{
  "n_layer": 11,
  "d_model": 448,
  "n_head": 7,
  "n_kv_head": 1,
  "head_dim": 64,
  "d_mlp": 896,
  "vocab_size": 12300,
  "activation": "swiglu",
  "norm": "rmsnorm",
  "norm_place": "pre",
  "norm_eps": 1e-06,
  "positions": "rope",
  "rope_base": 10000.0,
  "rope_fraction": 1.0,
  "qk_norm": true,
  "attn_scale": 0.125,
  "bias": "none",
  "tie_embeddings": false,
  "parallel_block": false,
  "init": "uniform",
  "init_std_qkv": 0.0491,
  "init_std_o": 0.0,
  "init_std_up": 0.0491,
  "init_std_down": 0.0,
  "init_mimetic": 0.5,
  "optimizer": "muon_variant",
  "lr": 0.0124,
  "lr_mult_qkv": 0.7,
  "lr_mult_o": 3.0,
  "beta1": 0.93,
  "lr_head": 0.00506,
  "grad_clip": 1.0,
  "warmup_steps": 0,
  "schedule": "wsd",
  "decay_fraction": 0.362,
  "decay_shape": "exp",
  "final_lr_fraction": 0.0,
  "batch_tokens": 65536,
  "seq_len": 512,
  "doc_mask": true,
  "train_tokens": 455900000,
  "steps": 6957,
  "dataset": "wikipedia_en"
}
MLP neurons of a small language model. Each row is named by its layer, matrix (gate and up: input weights) and neuron, and shows model dimensions 0-148. Each number is 128 + 32 x the weight over its row's rms, rounded and kept within 0 to 255. Numbers have three digits each. A neuron's up and down rows have the sign that makes its largest values positive.
A block is one neuron, or neurons of one layer that tend to fire together. After each block is what it responds to, as a language model described it from the Wikipedia text at the highest values.

L4.gate42:129089151145156162126139157147096161121129139096138135116134086053144152143163091132104120181177157196156159104062126185155153110180086118145133121119056076170141142094105100146101123145153117162169040169055102119130137074108139104127125140123154173125099145113116130129151147089156109112054105139099131134135177115076129103171052075110144170137137158150143107107134105188153146092119201161162100100169145138149131127134192142144045176061091154103
L4.up42:081090079130171142105063138138131108086146095119152146115082079083139174131151086163110137152187165154119111102125078091106140116184034122113061155137128129097099150137111134171165127165164082200142141117151160159160113111099112105217165126186102105098131087123128122122124131078192098156034197164161149116161162109202194145150110131141106172154090135126121106127154170193092159093146139183130119124131187172085152116137131165134129143096068163126
Responds to: Person role nouns

L6.gate21:202177166046155128091086139136161127147059106122134148147164161111111112128113084128174167060157077140090159061081151141093118136170108101124153113164077117164124143108094130182144130133110133130163075120077129139119148109099155170184159099132082142158133160152120123047169106109180111137103162145208097125122154154225146167155140146125138111134122065140156133143128111151128109118151163111215127142102168102142083093067177061130127208132139114100
L6.up21:159107192146146160109155173147200174100080081156165068100076167120050142184131087114162080145116150114142163163163113192136082098130099098138098123076148140125142164131159136128056159122114195139171099173158109077105158098176099116102158115120152127123137155071106099149127098132083147136140086125091114145134137139142154151068131143167100141182125113135157156161176169099109115134143110093113165146142107169167118097118117163074137125154168052161
L6.gate139:130139134167155158041094152136116132060115104086111136103057099107133138127131088090140114138149112084113128110140145131138153182165138161123096066138094124189100159084081154069174136185160125165144115125149129122139161137172100098168103107216104120173145054101206143192134164118146173134126113127190139098131090187152115171119112129154149128125102117101129120116074111193143114151156138158104091082074082147107105105146125124113073110114102123109
L6.up139:088132060121193151141116204142110142104058099092120088050079131076163137133159115073193115089126144123094144155133119141067187142157178139104107117148102152139089085153094071095141227189151096170064095092097096079165111171122084074091125145209150124120124164151183090147093124199127130160183129093159168074124075128131081139139110133144134074106160168126077154111146117161124098123182185119120143144126163129103098170127171131130074136125123074112
L6.gate267:106186114101160198146140148163130148133147140138084112081131154083140182058119109122177179107129155134154135050149181148120096104097075105148110089131076090089164118127132129118091123076087112158135181126152111108153211097157122112139135137154151111190063155095101072112151116125147133123099139132116076137106130105157133140162089149173104135153071141141101124124165160129135107115129060133151098149162134119097141100122135149167187168136110075108
L6.up267:079089138172121107173158154055162152151114158178151124091132162142092141127154180160135119084101161139166167119110149125165123074108169150135092128152113161137087161128149090114164135128157200128091157105111147145150185123156203128138151105150115108113119091160118121201107144055152123117118185126193177203152171157096155102150141147149104093194170156050155163167124101089108160124098156151132123106198182199078117144174199147115078135125176065118
L6.gate395:144134140131129164150088113128129190193120086129153087114164110108118170133089109171120110165157132165196098164121088138133139115138110069143090067119141121188105121136140167139158085125130153185140132107136145130086132103097076112119139138149194130206122134125106116126174123096157173070116117105141205079148189144107159136074110140143041117099106062108132146189070150091129161121144109163098088143129157212100106093077095157123189110161118171083
L6.up395:158112101103089116147130043103116149180136149139112155120132152060129119132158118160161135099158125161104103112155116126163098151135183145116107159167130105117156137090164123081168128161114103151153128130086091131127167207154224137186083132146142125139122147095116112117096183128218137110090151072157096154074089129117155138122130107149139122144083183119148171149121108134083113068147170143107160125116144140145127096096112100115132114130124120097
L6.gate457:157091126135067085149116091132122140140068077138126095152145093116077164133101090157112161112148121108176151116142066126134017101152080140156086116150146105132132211130128086184120115159131137182134134140186044105173093138154111160194099154098154090204165109088206081137155113150100126117138130117159153098069148124116107134199104099131156114152067174156152174126175107162077080144081169112129142082148145120156113112068093090091075156166137141148
L6.up457:129149153154158161120101118097124153118093087089121140161134103112118116125089111178144178174137137093144175185148114135105095141137162188155109088141133120083109147072148154134080050067185090102178141156095145140160136132123047114111176120128138135128101130111097090097063171113154108130147182051114181122106159124203113129178111123159133147187143135117183177178146167072076072102101168192107159180123117132105099139126097164114090135151111145130
L6.gate648:125120185112156125079099096165137159109132106106177178076120124106113147104143069124141163102161138143184154172092149072114128138184143157148109111123124199095133129112146125122123189133132169156149063151123087130113130117065083108107142135125155117136180110084127137187141163087105104136123114231148134153160100078129153068105107156084154094130137134098161122099118133135094110121105156193147165180104107137155077116079144129201066175136130181089
L6.up648:133134132128108098085111106131192112151118119106145113127081117175136116166166077150154134119154131133137136136117119125120156090162097099123161141064131164084115201124152111164169168151164073159119132127111082139127157101045137054092116105161095128129151134137152144106112089139076107183136099191124153117126112085161125110165086113106106133137141148131188125154107126170108096154136138126158089119102131106133126169122165114121003118140114128160
L6.gate726:149131137099096157163093168152187175154103166113088140172138125062132116136151172146100126171135115061157087054154120183115099108135084142081128191139085149114123106095134148134158059119144091166154104133115126150128040105120142117115107146112116145182145072117123096129093211170121147155162142090123135102103136172130127185124113168112116154084102243108071155118121170145118186110139163134147127122153095183116129116121182140191150106130128148122
L6.up726:139144146154132123128127139158112198102163121133094119162158131153155120159129106123151098059085091109166155122112120148156082072204092148123175138163141099124066106122133094172094093169061096101175121107117138078055132095093103130139140066178105168133079122098098075127053154134151118072074172104145091178108123080161143154103122154122160136149125181191113142084132114133121140196141136150166131171136118130145153117150141105137130122108127097152
L6.gate877:136132173131099112145092101123143130103125084127083116064058123091156119146122130132063125165101117144123146089165123179121069144142149091104102113129150146129182150155099133126148076160222182148173203189133125177138175129113092137171093110111079088175102157176128101109134126137108156158128095107138077130101126121063129183105127142056091150087114150138220137110123111109158110112133193072116107090186075147124115115111160079094131130144094132157
L6.up877:181136122190088156145129086161170148138094072105044111115156094110168108111161150086101092114142134138144123121137112174124106149186157148045131086199110155130157150134086189105124069123103106121148158128130162172134157113141091104181102104136149090112125134168165143121090174073115107124103132157079101118102113099166123193174159100137160121121047126140203151166078111123120118156109151134097138099127110134089180160126178115154086081188107149143
Responds to: Titles before names

L6.gate125:144065147179127159166125152134147178132142117120136137168102101147143090109116148123093106126114141192104105143121132104131106132118133117128118149172155082126164131139087107150121105169163121086144095057168090106159119076190186139135144126139198121122125093091137111216097147135063116141122143121135166156133067143140143045103148140066106122160123179153150141094161167155157145151141151126139143142199119170169148150124095059059143141086122122130
L6.up125:161141090136142103173103116154154114110126186148104071180150145124114131142173087132169155127096125112140109134189186103138109099166162139163150138119070079161128155149134162116139159095159193129119150234159137120188153172115154098130096180121063152101169148155117119136099133112100152083102123106097152179161156111101114108129157140076111122114093128144107134182121144101117171107160147114123179183133138115134133128138074171157093122113093149135
L6.gate149:102081036133157117166136114131176083145144174212144120109085094176135152114142181124134109090134070116105136146108139105142126115143144111140190118132172143111158134167117132147081093100173164135123101141122075117103121105168121128157074154081141117099129128128133102145120093145118126120164082211116136140095085179138110132055097127157106138166129125175089084113133158110148132096112155126127131101153159132078155138130137129151100092146201134085
L6.up149:111144117119111138115101112104104140174125169091086142091213151121085135136164130075105124107099094156125121058118134122151077121159135135122164124147152133190154193067151127112149104141115206102121089159153105152139130137114117108176141148115135077063158157165185151173154103087133130093149191140110121114075119121130120059127113115081094127141103127139135137088109114131105149145105173105116125060184137081103076150103164137092093153126161125097
L6.gate368:151146146081157122109089110152094147134149145161155127119090146104124140133129118159124148116137102085107127099170120070119089093163080080203153177141050099159130141092130092086140155165216090097093104074083108149069121185116119087102162142088096114165082136114144066184156088107078120128118080186094095103106128084096114156089156151100183178082129140151137152103101132186179152103089099140138108128093138126144133079150120137108149115108137080117
L6.up368:189182145145132145144161164159129111109152140183077117121149087138134122145119116135080115098159114147109154090106118125102123143141165102129077095113153135083129169117118129169098069169145124099146186157144161079137194079118153114112135109083165104093154145085062157136109098153151149139091172105123113117162090139066137146151135099152152185113145163086115153137170123073120096174118142096134147119123171136154113087132108104142076162134079093073
L6.gate378:146164111133157156096110149087146063155146128153152100084153127151076134072138089097111142204097126127115103123109110090159154104098136187094078148149075101152086130127092134109116133116166126129141117112152100156110086113122160124077079134094155105183181184166094130144077156162149154164062122046124121138147144140103125130145102128178139146133097146087117102128146162092156151085127094143113182156119165016208179194093125105070149110078092103131
L6.up378:098200127145128143120126056158149155048103086109199117155116083187088157136109124132087169103128158125134092134160097125154132097102150084184107118072100108145120115098145119089117091097176144123084128171146152116122159129135065130080183143150156200136105152157139110161181089058123112148133066101125122064155137143141161184091103094166081133144196077158141136160147142098136101127148128093154129130163104170128085159119146109086091119079106108111
L6.gate465:075153204134044106110137121155116098170171091155163142097145115111142194109139109116197171162171152140143120113169186089086102078093158053091108144153080127087224168106149141126179196089166148108121156150120082122114115122107126141104147097119100101155096156112205159116182105117097105100178176155128135104145095111122119081189171127114141165177174101148158141150114114087116125085171088112126197197111129088137109111143065072117133138069168134112
L6.up465:127064142164072123102148128136106133148109191110099086127089115118139103063159066057225162054087165146171145121123110055071096138171137137125081108155113134134145145109131079132168137064100170111100158096134045179141097147117118159157142100198133175076089175120145154142126196097084158116200096153087081158157093092100112180130124128120147103123075157151122159124172154095124123143112104086106141148106132119140108072123126131158086147112164169129
L6.gate590:122084135169178170148115137073162085147153104031126151121125142143091169161115141101153134106147151170070135099198157106161167136109119117170153119154158132110173158086147093157101110144175172082186185130146103156112147114159122075140117074137113163145141138119063129115131124141085146106101174175094152140160164182117112188110091141127088158114112153146121098153055141123141106152116207139125164147109127173109210063149111078090137153124134132119
L6.up590:086109139061222123115178126177090171124130108124116163133111104103090146095107109122156146116045133167183167149119179136140107119125093152100175084111141190125144165111087136147091124119166113150138148135094102123063121119144120163114149112074149157098138185122118152100152153063089109127097215136150119175153109119136107182183167112119100102160114133080151158195127129125175154116150084088167092140094180172224120103107161055157131155103095173117
L6.gate821:129127122166117103130129099120155182163178149161134182114104109073146156113145159151114080186110107136171105130133144138112151073199124121170170143125131123143204140114083136084123052098083143093134124135161146130177157146118210084124164170137109160173191097186074031169167183116098146084122123136050080134124231127171099141080146092133159134170122094189112099078121096091140068143106079156189151147146099094193154099141155132155131126126180096209
L6.up821:144163124103176154047113138139086099106110072144105176123100155132078132209146125125130110125134076118095091127202134135104121079126104136122099075134123168164145081158123109166118169115104134132196144156109044118101151107167141110103131103045174061114118087154129143158168077143130113074080139101106171157118116143103134108083160114162108134147166132127128195211177111141147132141131160135165196168177139170155136154124139170140092140205181170115
L6.gate881:070144130118148144119119143138083150102162110140096105094095125133093081145107077167116147115111106103122121125141102130154103139091138113157131125197094099184147149106136181124140121152122156119160148070192143165164104085132126159101093177131156099172116158097172115168119189131183072197110088130143108121173122151118077113097111139139114122086160196179151184159134126136106075097110144128129138172175110126153101134086112165121164146192095129099
L6.up881:126132192159128098087150109127102164130099091125136126119093088175087167130141123128074122104123174154083174180111145128142137125097167105180146126188089124179176102088099124107128150132138106172104101099097162127098148112148104136111129112131183126124147120112137167160127146147115117086063156139120149080137125149160130154074101141100119080161140085139152131167121149156164058112143133122123197117161166067130141116066177146156112143084073088187
Responds to: Infinitive marker "to"

L3.gate87:144103121143152108122149181136122108152085141166118167118125100121071193096143151095146158100093165071166123154127122070134153130132079137130178202164115109150140146105087163059118216157153179140106132170125099162154180120156149052112111160133114146068137161116185141120124192107090126101115094108095165115138127121165171130089110071123107190165105046124101145207121113218170082118106181072105184122133141171096128122101111111177149086096091143070
L3.up87:128125083184061086122138077137136106105081168203091162108160125142056171113143143104080214148133124164143101119112082052068095102164107134145114142178095126109159140136093071065131145187117147169077103152116113112108160166153120085135155107113052135123116138124102132205160161168097131120101105150093138166147124114131116153139095131093108169127072110145054082126141155147137196160112220085101177141099113166149120122132151139138088106060097142086
L3.gate234:076131191132136067163099132138099133163153155106112120150130144093148174148092099096182103115109109110132100071105164073045167125109062138137122081142137159087144127097116128119120081127167192143133143100076113096099135177058145119120109046124095125116096115118112156156109156185154125114087144146110121144132197154110145104142111153128180093127156093174147126137100155110173106107123134067179086105154154115109054079088128069147099100087127113159
L3.up234:169118148149064125179141151118151111131134119111172123143126152171193107133120119110106156078062108149172181117085149125094130123135090073074099159116117146165178096117126194100120122127135168124163128116085118083123128196101167082118128041179121108109133131126154170137080130096056111157106144164117108111149140169133111145131097114125087189101159166141155130160135102152153139126104104136112174159141100123105103068134122182158100121168129189089
L3.gate271:130055173119115086114164144132145142069116064067146063133121111196088128115198108157153126121090073163141102109188069135112062113127096100136143120065074189122175114102131126117166188145184146076147112131136070133137170127122147106163191114095082091140038097068114160170109080118158124154124149175112131124128184103182122185144104134171094142161138163151145104138104084142061159171088129132131093109100145126120105121066143156146140097148105111120
L3.up271:163179182186115109127142054123075169144128134112115077196145109115125105186121124160171083102128125112080123157120177137122156102072125128114206142160163129066151112169107088148127082122136142110161176151152159112110174062142143119142179117110055165097134109059117087160147135091169152109193078147076086149158147150077143150145174121167122117191137089137186165098109148141152136163093171116154148097121109137128131119173097089107165181106129090137
L3.gate353:143165089132157149143183124131126134119076178143068134127116115124134185141087089130083150112106047091084145139164109103140153114077124088075159126178100106190110145130087129142143145107151132125134099181180092172130197098161155064084165084085096127109116171073122124171127157209142115101096136074109118133126156142135116143079193107086147166144137075129159131157160148114173142169141147138155127106096139099113126137082190129055106087117144088159
L3.up353:134068147125133172158144123121126120169104197145148126037141136113137177121109104080071162190184060134128154135152164125076196083101139129137107192132091138128109125104088091098083143129142115099087143157180076132103163119104136131091113119111125167163113190164148048126141181162098132123111169082124172118137124134130119130093128122102172158178150088087089124186090113164219186115054095112131145133098117094157148133099125159110135123133140148133
L3.gate398:066197132113150127177138169181147144132117058125152136102123108100120121082148117125049126165067122136108143152172133136125136133138176124185129107138122092129149095067135131118105087096175123190229126071154114143144147111126117177143096068177173074059117169114120096146130118133140097112086157117094121119093137162146164157098150127128086130148192083099173119150135140141129167136071117101134093141098105151145150131108144066087118092085126118149
L3.up398:172170137124158143098125169131154134144131111097176120129141112128152141118116184102112144180094054165141129131179084114079127126054097117133141154162155094159140132130113187118083165148156125116155180174132184165166134135091141150157153086136125179102086146148117140180108116132127154078109146081089130099133116174133147141123146121130158205104120139059129141142076131200085121122161099117124135107113162093207170111155158144067163137159116097117
L3.gate514:159128104133145134120114141172111150137157109153103147095119096143112129056136154164108161151118155163151130149080125133111127145143125136140110098150117121197080159100170157109138130140096120201139171132188120152191134115177104121142138116119087097099164192135148116126192140094101131109104124149135162120148164127101171167052120135113151113132083124173113141115153095177176120090164137159127101131144170185175139136164133109199089132173103121183
L3.up514:083093131148144099105128216168143169104153097134087135141174136144125146141103118130127136093060119192152113120071181114159082196118174181169137135138206085141162108131084099140135086143101134110138113134064098124152124148147142103137130118064076106148159151116125102165127176163137087090083158132108117140146154143106101109037066114165108133091120097150128129068113126131136082136120138125123114128187161152079136142128112113157113187122080089108
L3.gate586:092132150110077170079097159141149142169141078122121124126094118104102099139145116119128145098116086133139086121118109098113183105125113201144117122189110156132101154118141114133165158162150167113127147145116130131085178133150139151150109141110120129104116134106141107108148083101118137120070192121111131138139123136130178102092128091083102163105102090137115128103142065128178034157143126125140093095018116125135120174104151106087116066066152097120
L3.up586:146165084118132122156079123116144093192145135160148127145113149114131171097131113134099160074170130177171146092146181132112133126110077082127157153124106166106112148169065128149094136148057105157112175163122098119070100109105126099176179097177052129132135126196125072098149116055119083109147136081136096134152123113106131094082108139114113164143099103162095179109145137117081126134108129114095134138128165153150092165185140139172135118134109107148
L3.gate697:130095185125077109118111109064063166087125132105125147108137079128128192120136081093180131170139147120163167091099108156117104134129162138119123117149111078117218156123143130078142094126186141112078109088179085148099108132144124086148156133104116164182126199183129120160108171157136061206117119115102133158177166149106129160157140183076061099081106117086141133141177075098164139170101148113173161133087097149100099078117141100156150141135129130076
L3.up697:084162123128107158157124185123115135156080165192090160104128090108094138146174161138173169085158087134115180168142111082125143047140199145166095126156115110099202084108119131105160152110226124113079030184092060107131124113158136106137123184113129151114124207128131100204171134102179106109129123145178137191135116196126158116124120150088157145089160173123172162133151157109130145109102072092204152154167182088136062101084070165184128128073145110149
Responds to: Infinitive "to" after verbs

L4.gate660:137091121150156152147110155158114166105134114159172135143177137119165162131128111080109142136131188143047160113139117100182182085086106098134201139096109119142109131090127174152138137141167140129068189052146138121156091169094096118114083164089074094137121078121093104137099122144087138106098137122080134096147124146072176080154130141157115171121117121171100139080081153188044160166147113164152175144110133149154130188109098148153187134097102086109
L4.up660:157105091194185096166187169090130133149140091134093096108133144128105117136110134099091145106170119113118110165102113166098076115122124111108179134173117080169136179095133111150156131119169117097110114106119085142104139161153151117084122097168168211160110181092140100070157164174153093097120131041122141101150121062166151111115142130164120144142097146116083161133096173098115108213142077110131138123085101073140170062136151123092166104177106083105
Responds to: Post-verbal "to"